Weights of a small transformer language model.
Size: 8 heads of 64 (4 for keys and values), MLP 1024 SwiGLU, vocabulary 32768.
Architecture: RMSNorm before each block, rotary positions, untied embeddings.
Training: a variant of Adam for these matrices, 437M tokens, 9090 steps.
MLP neurons of a small language model. Each row is named by its layer, matrix (gate and up: input weights) and neuron, and shows model dimensions 218-281. Each number is 50 + 15 x the weight over its row's rms, rounded and kept within 0 to 99. A neuron's up and down rows have the sign that makes its largest values positive.
A block is one neuron, or neurons of one layer that tend to fire together. After each block is what it responds to, as a language model described it from the Wikipedia text at the highest values.

L5.gate28:43 18 49 30 42 47 57 40 48 45 68 44 52 38 35 77 52 33 50 48 29 36 79 56 55 29 39 48 57 45 53 43 43 43 43 33 49 67 52 47 53 71 48 56 20 88 55 20 38 43 43 39 34 64 48 16 56 62 62 64 65 48 58 36
L5.up28:33 31 46 45 44 55 71 52 50 55 48 39 64 54 45 41 63 62 34 41 18 38 63 17 61 43 76 46 76 36 56 57 30 61 24 59 62 64 65 51 36 61 49 48 45 92 52 33 54 26 65 56 41 71 33 44 58 67 45 51 38 64 72 60
L5.gate198:38 64 72 50 40 67 53 75 44 67 70 42 43 52 36 53 59 62 38 43 46 51 27 61 45 27 54 25 31 22 48 39 48 46 74 56 47 54 28 51 34 19 52 69 39 34 25 51 43 29 41 39 27 25 47 35 77 88 27 41 60 79 30 47
L5.up198:55 37 45 57 56 37 46 28 45 40 46 49 63 33 67 63 69 55 75 45 62 49 73 64 48 70 58 54 27 48 59 25 74 38 63 45 44 48 32 31 73 39 34 45 29 55 29 21 31 29 68 36 78 60 55 37 65 24 65 23 60 53 49 20
L5.gate296:31 63 66 68 46 67 78 61 41 61 77 44 47 40 55 24 61 37 47 43 59 53 27 29 43 45 34 37 81 60 76 46 36 36 67 34 70 57 45 62 57 30 56 61 42 60 87 37 62 51 52 47 62 39 69 41 25 53 34 51 43 61 49 43
L5.up296:54 79 56 53 52 45 59 38 60 74 54 69 66 53 67 40 36 39 74 42 05 43 62 61 74 60 48 73 54 73 68 64 56 65 30 67 22 53 61 43 62 50 17 51 57 17 37 51 60 65 69 63 70 23 42 44 66 62 57 29 40 45 48 57
L5.gate330:43 40 48 65 68 79 49 54 48 48 38 79 34 66 55 35 36 70 65 48 49 31 26 49 61 67 46 34 72 81 46 55 40 65 69 38 57 49 62 47 59 41 72 44 48 36 42 61 48 63 41 75 69 57 38 39 44 41 43 40 53 69 59 36
L5.up330:54 49 29 53 50 51 34 77 21 21 43 59 25 51 62 13 30 71 40 72 31 98 61 72 30 45 64 50 73 46 13 80 68 37 40 23 63 13 67 55 34 57 32 41 46 29 56 68 69 44 48 54 27 49 41 23 74 41 47 33 42 58 34 26
L5.gate494:64 47 53 50 42 71 55 48 62 48 52 43 49 61 80 66 55 49 52 41 38 42 43 51 29 69 19 55 63 28 41 30 49 71 47 67 58 35 44 32 76 39 47 49 56 44 62 43 75 47 28 39 47 68 55 58 50 53 63 41 67 37 35 32
L5.up494:48 42 72 57 50 45 58 45 57 81 41 62 38 44 80 74 37 46 67 25 61 58 46 45 58 56 44 59 54 57 57 88 57 57 13 38 45 57 39 57 60 58 39 45 50 68 47 16 56 33 69 42 67 41 57 57 55 21 52 57 22 49 44 40
L5.gate714:50 50 38 43 67 48 47 43 55 79 66 37 53 33 53 47 49 40 38 28 42 47 59 36 34 66 40 47 58 62 35 43 47 52 68 83 49 52 49 71 50 53 40 65 59 52 40 56 32 40 81 55 36 59 46 45 33 66 35 35 28 69 42 56
L5.up714:36 36 40 51 49 22 38 89 60 81 68 33 57 45 72 81 44 54 38 78 43 31 58 43 10 43 47 77 60 41 49 45 35 56 37 41 21 54 34 46 35 34 49 68 51 36 38 70 66 47 58 48 59 38 75 37 46 50 38 68 38 60 65 46
L5.gate741:19 54 59 53 41 44 50 52 46 34 41 44 65 68 26 52 71 41 77 55 30 60 52 56 72 44 46 86 38 55 51 47 73 59 49 56 39 77 75 59 56 70 41 38 42 60 52 55 71 49 47 54 37 43 59 35 47 44 78 60 56 57 21 33
L5.up741:45 17 36 65 39 65 68 45 69 44 72 73 19 67 76 38 53 74 42 44 43 46 45 29 38 49 48 46 49 34 40 35 36 22 58 77 80 23 48 40 35 80 13 35 50 46 44 61 30 81 46 41 30 86 34 49 50 39 55 55 34 38 71 51
L5.gate1019:50 33 40 56 41 76 34 56 39 43 52 36 50 53 43 53 47 40 68 65 63 48 70 41 66 33 46 58 60 57 50 71 30 72 67 23 38 57 51 54 53 62 66 46 62 61 40 63 58 21 33 48 56 37 54 33 48 41 49 52 40 55 62 42
L5.up1019:28 47 62 40 27 64 72 69 41 53 61 54 62 64 80 48 41 66 53 51 63 62 74 33 40 48 48 48 59 45 50 50 62 53 69 72 28 58 36 43 54 19 31 74 50 55 55 46 40 61 59 58 37 53 57 18 50 41 54 55 41 62 55 79
Mostly the copula "is"/"was" right after the subject at the start of a Wikipedia article ("X (born 1977) is an American…"); also word-initial prefix pieces such as un-, non-, pre- (until, unannounced, unchanged).

L5.gate222:55 77 45 58 73 64 43 26 55 70 63 50 68 10 23 38 58 33 48 23 69 51 33 75 65 29 60 49 59 41 46 45 52 42 66 50 60 47 63 59 61 53 59 49 32 48 67 82 46 58 55 66 42 66 34 53 69 40 59 73 39 40 47 09
L5.up222:74 38 66 53 50 34 35 39 68 54 52 66 32 56 74 20 71 67 61 34 51 37 66 66 52 42 51 63 50 49 65 50 33 33 36 66 35 36 49 50 99 62 71 67 60 30 44 59 71 43 40 24 62 41 46 57 35 64 66 33 60 34 21 52
L5.gate321:36 32 69 76 79 42 44 48 48 52 46 24 46 21 61 60 55 52 58 52 75 57 47 72 55 37 29 39 75 51 36 56 56 24 55 40 61 24 37 44 37 42 56 39 63 45 33 58 53 31 53 64 53 69 63 49 32 47 38 61 54 35 62 36
L5.up321:33 49 73 63 56 39 44 41 53 29 28 35 79 52 38 80 64 54 66 27 41 66 45 59 24 44 44 41 38 72 44 48 52 37 53 47 30 61 28 49 50 45 50 17 38 31 56 34 78 61 56 62 68 38 57 78 38 43 53 36 70 30 52 58
L5.gate334:54 69 27 50 73 43 75 44 54 47 71 13 50 19 59 58 49 53 50 79 43 48 25 57 40 25 35 24 69 38 31 46 16 73 69 43 53 57 44 59 44 45 39 39 31 80 40 76 69 50 77 60 43 48 54 57 51 93 52 20 52 57 57 39
L5.up334:51 62 46 62 45 33 53 41 37 66 64 28 53 50 69 74 44 70 74 78 13 46 36 71 41 36 49 56 69 39 63 21 54 51 37 55 33 74 48 31 56 52 62 54 51 41 60 51 61 48 67 60 71 36 43 73 33 72 63 53 49 48 76 59
L5.gate395:34 46 68 44 56 57 53 37 84 64 67 31 68 28 49 51 54 49 24 47 21 34 22 38 35 37 52 63 69 74 57 42 22 69 28 60 63 49 38 32 46 62 51 35 47 71 40 51 43 42 51 84 56 28 58 63 57 72 49 46 77 55 30 45
L5.up395:55 70 48 27 25 52 72 58 43 62 60 32 47 28 73 35 60 85 46 24 68 40 55 69 31 44 48 56 66 71 48 47 48 61 33 50 34 68 55 23 53 49 88 33 43 58 41 28 39 41 73 39 69 41 64 66 59 39 55 44 71 51 41 41
L5.gate508:40 50 40 40 40 64 61 48 63 41 60 36 47 32 35 49 46 46 71 37 33 79 55 48 30 35 27 45 59 35 46 68 50 73 56 49 45 35 64 41 56 38 72 64 46 67 47 63 73 45 27 26 54 41 46 31 76 89 64 58 61 53 35 61
L5.up508:65 30 52 69 28 76 68 45 39 41 65 43 71 52 84 64 68 30 58 42 31 91 58 36 37 53 40 54 44 51 29 68 57 69 69 45 17 49 52 51 65 39 45 30 22 37 09 29 52 44 51 25 65 16 50 27 70 66 66 41 59 46 65 31
L5.gate657:70 71 42 50 60 64 54 53 57 43 58 33 48 45 49 49 39 48 77 39 51 66 74 42 60 31 33 45 56 73 40 62 32 44 50 51 23 53 57 40 35 20 68 42 62 28 26 24 41 46 58 51 33 19 69 52 54 50 46 37 71 61 50 53
L5.up657:21 77 68 70 22 41 55 46 42 44 77 56 67 63 43 51 55 60 52 67 25 41 34 36 42 73 56 64 35 38 60 58 66 50 71 66 55 46 40 43 60 66 53 45 68 59 34 53 42 57 29 74 54 51 15 27 58 49 28 61 70 39 36 50
L5.gate796:38 57 16 60 54 74 47 34 48 41 71 11 48 31 44 52 39 45 36 58 51 52 40 55 48 28 41 65 89 57 63 38 50 27 62 29 61 71 79 30 42 29 63 40 44 71 51 57 36 25 60 38 67 76 55 40 47 63 41 66 64 61 25 33
L5.up796:57 44 28 43 74 42 62 24 30 36 56 71 37 82 77 25 52 43 47 34 59 49 29 50 40 38 33 29 62 60 61 40 54 26 57 54 44 68 53 50 38 68 57 49 56 30 64 55 71 87 63 34 78 59 63 46 60 26 64 19 75 53 38 24
L5.gate873:39 44 64 27 57 85 73 39 40 32 48 34 19 37 36 63 55 29 42 52 79 53 54 53 66 61 42 25 68 39 43 48 40 30 39 41 35 66 42 58 50 52 64 23 52 58 52 64 52 56 89 27 73 62 49 51 67 67 52 35 40 58 43 42
L5.up873:74 37 49 76 41 41 75 37 50 42 43 47 13 36 49 53 42 57 58 63 47 49 58 56 53 60 65 87 41 65 56 35 41 49 43 44 50 87 46 26 43 63 53 52 58 41 51 35 53 49 86 77 64 37 47 65 33 43 51 44 55 17 45 41
Determiners and possessives opening a noun phrase that starts a clause, often sentence-initially: whose, each, the, this, her, its.

L2.gate675:56 50 43 36 70 43 51 46 73 60 50 45 65 56 34 37 76 32 42 53 49 37 38 44 97 10 53 65 63 59 50 58 56 27 65 37 69 57 66 53 30 44 65 40 97 60 62 54 53 46 31 54 66 38 69 61 61 42 51 39 31 44 31 15
L2.up675:40 79 62 73 56 41 46 18 46 56 64 71 28 41 49 29 54 54 41 53 57 79 63 69 57 33 53 21 41 51 45 50 60 40 46 27 51 52 60 62 63 70 45 24 66 39 48 27 60 63 69 67 38 53 44 63 31 74 38 33 52 58 47 38
Short first word pieces, often adverb particles or prefixes like out, over, in, re, inter, that either end a phrasal verb or begin a compound, as in carried out, broke out, outspoken, redesignated.

L5.gate108:30 74 25 77 50 41 72 31 62 43 63 62 54 57 63 48 61 50 53 34 23 57 63 44 49 46 42 61 57 59 54 36 75 29 44 57 27 57 58 37 55 57 54 41 75 51 73 35 27 47 51 41 44 73 47 42 38 65 73 67 59 47 62 46
L5.up108:19 51 48 40 68 56 49 38 48 30 40 23 51 69 80 24 41 55 50 42 54 50 47 53 37 49 38 50 32 44 47 33 57 70 77 30 51 38 39 56 40 56 32 74 43 43 75 87 53 51 33 35 44 68 44 59 57 42 60 65 41 57 69 69
L5.gate248:58 37 65 34 69 76 55 40 70 63 32 40 41 18 49 48 53 29 71 28 68 56 55 29 58 47 22 49 80 22 63 51 64 75 57 58 59 48 42 42 59 28 34 74 54 81 51 58 64 27 49 76 56 61 36 35 47 39 41 25 25 66 41 32
L5.up248:75 38 66 34 47 50 72 53 62 71 42 29 25 56 41 67 59 20 35 38 57 23 48 61 25 29 67 37 64 44 37 43 54 29 22 52 51 58 75 44 42 44 49 69 38 59 28 55 60 30 62 50 58 50 58 74 35 48 70 58 52 40 70 40
L5.gate317:50 49 49 51 80 39 40 32 43 56 60 53 34 23 64 61 78 53 43 78 39 41 72 56 50 53 36 51 79 50 51 53 47 33 36 44 62 72 36 62 79 64 55 27 25 36 40 61 57 25 74 75 52 70 37 47 55 82 37 38 46 35 63 26
L5.up317:65 58 57 12 57 47 41 74 43 64 46 50 46 48 56 56 70 45 64 42 50 37 39 30 66 64 21 84 65 56 39 52 56 72 55 59 31 71 42 44 43 67 31 47 45 30 57 40 78 60 38 77 33 57 49 39 65 74 27 76 38 85 77 45
L5.gate531:44 30 78 52 57 41 64 22 64 63 55 15 71 44 28 69 45 41 61 36 56 12 63 52 59 48 45 65 53 36 53 36 54 61 68 54 35 54 65 51 45 73 45 54 38 69 57 54 49 64 31 57 49 57 32 40 66 53 32 44 48 48 73 38
L5.up531:79 50 66 23 65 44 62 20 58 52 46 70 55 56 37 46 65 41 72 61 36 70 34 60 33 75 40 59 86 31 60 65 62 60 39 45 25 70 44 61 57 43 73 64 45 39 62 45 68 57 60 61 57 50 58 41 45 61 62 41 49 63 62 56
L5.gate543:45 30 64 77 61 65 66 31 41 47 53 36 57 23 56 68 58 43 34 39 67 59 90 48 52 26 22 44 54 48 24 51 59 40 44 59 37 53 34 75 28 61 48 20 50 51 52 68 61 55 56 56 34 70 52 68 64 57 61 37 62 62 69 48
L5.up543:83 59 50 79 36 47 35 40 60 39 31 48 47 54 35 52 69 64 48 33 66 47 80 21 49 42 34 46 43 42 32 44 55 39 62 57 37 80 65 78 44 66 49 45 29 02 78 77 62 83 55 51 40 57 48 55 56 45 22 44 51 74 64 50
L5.gate686:50 65 51 43 56 33 39 63 70 26 67 49 43 61 23 50 57 61 44 45 51 42 54 56 55 54 29 85 72 54 46 27 51 40 61 53 26 58 87 56 42 62 47 38 48 26 20 44 50 47 28 36 71 53 74 15 44 53 32 35 50 62 48 34
L5.up686:65 47 41 18 64 27 75 56 78 57 41 31 35 26 15 43 37 62 34 59 40 37 38 43 58 55 57 51 42 77 81 54 72 67 44 52 67 32 54 49 42 64 31 60 48 48 87 52 23 42 54 51 80 40 56 62 58 85 34 48 34 49 31 74
L5.gate839:59 50 41 24 51 38 68 22 43 42 36 26 48 54 56 56 58 57 62 52 53 34 58 36 56 25 32 68 80 52 68 44 46 16 61 35 28 60 67 80 34 53 58 39 37 71 35 45 45 25 71 66 30 31 49 36 64 65 44 37 40 78 52 56
L5.up839:53 30 57 47 50 55 41 60 33 58 30 37 66 73 41 24 47 31 41 40 42 47 32 73 35 84 23 44 48 47 54 47 63 49 14 58 47 32 38 65 64 56 57 58 54 57 52 26 51 66 42 65 28 29 38 44 41 78 53 33 44 79 37 64
L5.gate932:61 56 52 29 50 93 63 26 54 52 41 52 60 29 59 59 68 03 48 24 29 36 79 48 40 78 22 49 79 44 37 65 48 68 61 56 55 50 42 51 40 43 58 31 72 49 51 65 53 57 65 56 34 69 63 26 66 25 65 62 62 49 63 35
L5.up932:42 65 44 63 50 67 56 46 50 36 45 18 63 40 35 34 43 53 42 68 69 37 67 26 50 52 59 56 50 44 44 53 60 67 55 49 74 68 65 66 43 57 19 36 58 67 63 68 70 85 48 52 40 50 53 35 59 57 21 29 31 74 53 52
First sub-word piece of a longer word, strongest for capitalized "Ab" in names (Abakumova, Ablestar, Absa), also prefixes like con-, un-, sub-, up-.

L2.gate900:43 71 57 56 40 42 59 76 39 51 66 44 53 53 58 76 66 33 37 37 46 73 39 24 44 60 24 41 73 46 70 59 51 33 57 40 52 60 39 41 47 30 38 47 37 42 46 56 48 69 01 31 54 36 58 26 52 44 48 48 68 62 42 27
L2.up900:56 53 49 36 28 46 43 84 23 82 58 71 47 52 30 69 47 54 53 20 56 50 39 38 50 73 40 52 62 67 60 65 79 52 52 35 29 55 40 59 67 50 45 45 70 71 43 31 42 65 29 55 63 43 52 64 63 55 41 56 53 68 37 41
Possessive and object pronouns before a noun (her, their, his, possessive 's) in narrative prose, plus the leading dash in infobox lines (- Past members, - Closed).

L8.gate95:49 45 48 52 39 56 57 52 40 56 26 40 69 54 45 46 39 63 54 70 41 15 36 26 57 73 69 69 79 65 54 35 40 68 21 49 39 63 62 51 49 50 31 56 36 64 50 82 71 37 56 65 70 36 71 33 58 20 61 52 58 35 28 47
L8.up95:70 21 44 63 44 73 34 40 61 50 62 67 61 87 46 39 45 70 69 51 46 41 55 26 28 64 66 41 49 70 18 57 54 44 68 72 36 31 35 47 63 50 16 51 26 49 46 41 44 63 52 47 53 81 72 56 54 38 65 61 28 37 69 72
L8.gate129:51 42 59 70 57 45 22 68 47 64 63 44 45 75 52 46 50 66 45 45 57 40 32 42 85 35 56 41 30 44 39 32 52 03 49 58 53 55 64 27 53 46 45 52 39 67 47 21 35 64 62 55 27 69 46 57 73 87 48 76 54 39 33 43
L8.up129:51 60 55 33 42 72 68 37 72 63 49 68 63 53 32 35 41 50 46 63 63 48 37 47 39 41 42 51 61 40 43 45 34 48 48 51 53 58 67 34 24 70 46 44 52 50 63 44 28 66 47 74 43 41 40 60 45 31 40 56 51 50 48 49
L8.gate427:58 53 40 49 55 60 92 68 50 59 62 52 55 31 32 56 55 42 54 34 47 53 70 71 52 35 40 48 56 51 43 36 35 40 45 51 27 70 58 34 60 63 54 47 45 75 38 49 29 44 54 56 52 64 49 06 56 50 64 74 60 54 34 54
L8.up427:34 37 20 41 22 50 67 51 51 51 56 64 33 53 50 44 55 67 63 43 35 45 47 71 57 29 57 52 37 48 36 36 57 29 40 57 45 59 73 45 67 44 73 77 43 49 41 51 41 65 61 73 54 59 52 41 71 63 46 42 39 35 61 46
L8.gate572:56 54 43 51 44 62 70 78 36 25 48 32 39 55 55 44 46 62 20 52 62 55 43 68 57 58 52 58 56 61 61 51 27 33 68 33 59 71 80 54 41 38 68 62 41 50 61 75 43 37 63 55 49 49 30 41 53 69 34 54 75 60 64 50
L8.up572:62 72 55 44 26 64 81 58 74 55 39 31 57 69 49 31 23 53 67 56 35 69 45 51 59 65 60 81 35 51 58 48 66 43 57 45 26 80 60 40 54 53 55 46 36 51 71 64 34 39 33 50 32 43 38 33 56 43 31 44 67 38 48 64
L8.gate652:43 51 44 45 63 44 50 61 47 60 31 39 45 41 38 81 77 36 42 86 63 34 47 91 75 48 73 36 54 80 52 48 61 49 59 45 50 58 67 56 48 72 28 35 70 63 65 57 44 36 49 50 61 60 41 39 63 40 66 36 49 54 52 38
L8.up652:74 52 61 53 36 45 71 56 30 58 29 64 29 51 54 61 61 40 59 51 49 58 47 55 20 06 65 72 57 62 57 61 36 43 41 51 60 45 53 25 59 41 28 75 65 37 52 12 16 61 34 61 29 76 40 52 24 29 40 70 48 63 74 31
L8.gate762:29 59 24 41 54 51 60 61 29 80 65 66 41 35 16 64 48 35 52 52 38 39 53 69 87 57 17 30 74 80 72 47 30 59 56 30 48 60 31 42 52 17 61 47 51 33 53 54 80 42 53 75 28 47 51 49 75 48 60 63 16 53 31 55
L8.up762:73 31 52 46 57 74 34 34 32 78 55 72 59 67 53 84 29 74 95 55 50 67 26 58 69 60 48 53 16 77 45 44 55 59 61 64 32 55 46 58 79 86 47 38 65 38 30 46 53 56 50 79 53 48 44 53 39 81 60 49 48 60 36 54
L8.gate803:62 42 24 51 40 64 54 54 39 27 43 45 46 74 48 57 53 58 61 41 39 52 64 42 45 38 34 52 44 53 37 45 59 74 57 46 64 99 57 40 57 49 67 47 62 50 23 51 34 45 66 31 44 39 33 30 57 82 57 53 20 57 43 57
L8.up803:52 50 55 27 57 51 52 62 55 42 23 58 30 61 55 60 47 47 51 64 64 59 40 60 35 58 68 51 47 55 42 48 22 27 21 67 10 44 59 51 50 67 51 43 40 43 51 43 70 44 62 59 48 38 61 35 44 74 55 32 46 36 48 42
L8.gate976:56 72 49 43 58 49 52 91 51 63 68 29 55 22 52 76 42 36 54 48 23 62 43 55 38 29 40 72 38 44 42 74 45 57 24 65 33 73 58 50 36 28 42 41 28 50 34 64 64 57 53 37 34 48 36 62 38 56 61 26 28 47 53 50
L8.up976:54 46 70 30 30 61 57 62 35 25 55 34 69 81 58 53 29 64 39 45 74 29 35 28 46 90 27 40 58 40 57 53 29 56 54 33 43 85 65 63 13 25 51 60 49 51 31 66 64 43 85 50 55 70 58 41 72 53 72 50 67 50 47 54
First piece of a word or modifier right after the, a, or one of the, such as most (influential), Ex(position), f(ate), all(-midstate).

L2.gate892:35 51 57 37 36 72 78 63 53 42 42 65 47 53 41 52 28 42 36 55 28 70 52 75 73 45 47 60 60 82 44 57 58 59 66 43 56 56 45 38 48 29 39 47 54 20 26 37 71 64 22 50 34 52 52 12 62 55 67 30 64 61 64 41
L2.up892:40 58 48 28 51 59 78 78 68 35 43 54 43 24 43 22 76 52 37 52 37 34 58 38 64 59 70 39 56 53 33 54 57 34 61 64 46 46 44 56 48 57 64 71 70 58 57 50 70 35 58 27 44 64 49 40 59 44 63 50 76 63 79 59
First piece of a multi-token capitalized name or word in lists and tables (Gar, Mar, Cour, P); also is/was after a Wikipedia subject, and table pipes.

L8.gate5:60 65 25 26 68 73 50 51 48 38 54 40 46 44 54 63 56 33 36 49 54 47 50 53 71 34 42 26 56 28 61 50 62 44 65 19 49 42 45 64 37 53 55 39 71 84 26 58 82 38 37 45 67 62 47 57 31 67 78 41 43 55 50 28
L8.up5:75 29 47 36 49 60 35 73 26 41 41 58 49 83 52 36 77 48 61 71 51 61 22 54 29 31 77 33 21 34 42 30 44 33 57 44 23 46 24 44 53 42 42 61 81 65 38 57 46 36 54 54 53 73 50 71 44 73 45 59 37 36 55 46
L8.gate54:23 49 53 48 57 41 65 54 51 49 83 66 81 24 48 60 53 38 47 63 31 38 21 45 63 61 27 43 71 57 38 31 68 47 42 36 49 68 40 51 88 37 45 47 72 54 34 76 54 38 73 37 56 45 37 53 66 50 46 51 36 50 50 29
L8.up54:07 22 47 42 29 69 65 43 37 40 52 65 45 56 40 70 29 60 57 45 61 62 45 66 37 66 48 43 63 26 54 56 53 41 19 56 10 50 40 33 49 27 12 28 56 31 49 40 77 34 83 56 63 65 21 59 76 44 53 57 80 62 49 58
L8.gate92:21 44 28 59 53 60 54 76 37 64 42 64 63 54 50 66 37 49 55 68 62 42 70 34 31 69 52 53 64 58 48 52 55 64 53 61 27 67 75 54 74 16 54 82 58 56 28 68 49 25 57 43 55 38 38 43 42 68 49 45 70 66 44 50
L8.up92:56 38 51 39 51 48 59 89 46 49 42 57 23 41 73 45 28 50 73 40 53 61 56 72 00 59 37 76 35 35 74 27 44 64 38 59 33 41 66 20 25 31 39 50 45 75 45 35 59 44 55 67 40 34 69 38 69 59 40 23 52 62 53 19
L8.gate115:38 51 53 32 65 53 39 83 75 49 66 43 78 50 07 37 51 40 50 55 61 38 62 55 63 66 54 48 54 35 80 42 51 30 61 56 48 42 38 69 35 23 48 32 55 36 46 61 38 41 75 49 44 53 68 51 91 32 52 31 46 53 48 49
L8.up115:50 56 73 45 40 59 42 64 41 40 44 62 45 43 57 52 49 55 58 53 67 51 51 36 38 70 33 54 45 67 25 11 59 39 64 49 43 57 37 42 45 44 31 20 61 51 26 34 50 50 37 59 35 72 63 58 35 68 41 67 62 61 64 75
L8.gate192:67 52 60 31 63 79 41 28 54 32 49 42 46 45 50 62 66 39 45 47 39 54 56 47 36 50 42 84 69 40 55 45 38 28 53 51 38 61 33 55 40 38 60 51 31 51 45 49 68 37 85 32 48 57 72 37 45 68 72 59 41 50 50 45
L8.up192:59 26 33 18 54 60 50 67 33 42 44 81 49 40 69 33 43 36 50 59 72 47 61 52 78 50 75 37 44 50 50 63 36 64 68 65 18 46 44 50 45 67 53 29 53 56 68 78 61 68 60 52 47 68 35 43 38 53 53 44 42 71 60 51
L8.gate781:44 77 67 42 56 63 76 66 51 36 39 33 45 44 57 34 67 29 65 68 34 39 46 68 62 41 63 55 55 43 47 55 31 56 56 47 32 55 64 65 37 50 70 28 50 53 55 53 66 70 75 51 54 55 60 49 31 34 75 65 48 43 61 51
L8.up781:51 49 56 41 65 66 64 41 46 29 51 60 49 43 73 42 67 47 53 43 52 32 57 41 78 30 55 72 68 61 21 43 64 38 69 38 51 67 77 60 17 44 37 40 71 47 26 70 56 28 44 13 32 28 66 59 34 65 37 24 74 53 32 45
L8.gate863:08 52 43 58 49 50 56 66 47 43 28 54 71 54 49 27 41 44 32 73 63 59 44 60 70 42 36 46 63 61 17 41 40 67 43 61 67 29 65 59 60 47 33 57 61 46 41 78 00 40 76 40 70 45 30 51 51 73 74 72 57 44 35 29
L8.up863:42 41 50 43 33 75 66 49 67 50 46 66 33 39 78 35 59 38 64 32 38 74 51 62 50 63 65 22 27 52 70 29 62 42 60 36 24 21 44 41 44 35 54 48 67 35 52 50 44 56 45 64 50 48 44 38 49 51 83 41 55 59 69 55
L8.gate1023:31 63 70 20 58 45 66 63 50 62 46 68 75 30 52 69 51 44 76 31 20 73 62 48 49 87 44 74 47 56 33 41 57 47 31 39 58 39 50 65 43 41 61 48 41 34 52 60 42 60 59 46 45 37 75 30 34 32 66 60 41 47 57 54
L8.up1023:47 45 32 80 36 61 42 65 45 27 56 59 52 76 52 34 46 77 39 70 46 72 22 49 42 55 40 19 39 46 55 51 55 54 52 34 66 55 50 27 38 17 74 44 59 28 27 64 48 41 78 44 42 49 31 48 51 54 43 70 46 44 24 29
The first verb or separator right after a subject noun phrase: "is"/"was" in Wikipedia opening sentences (X is a…), plus table "|" cells.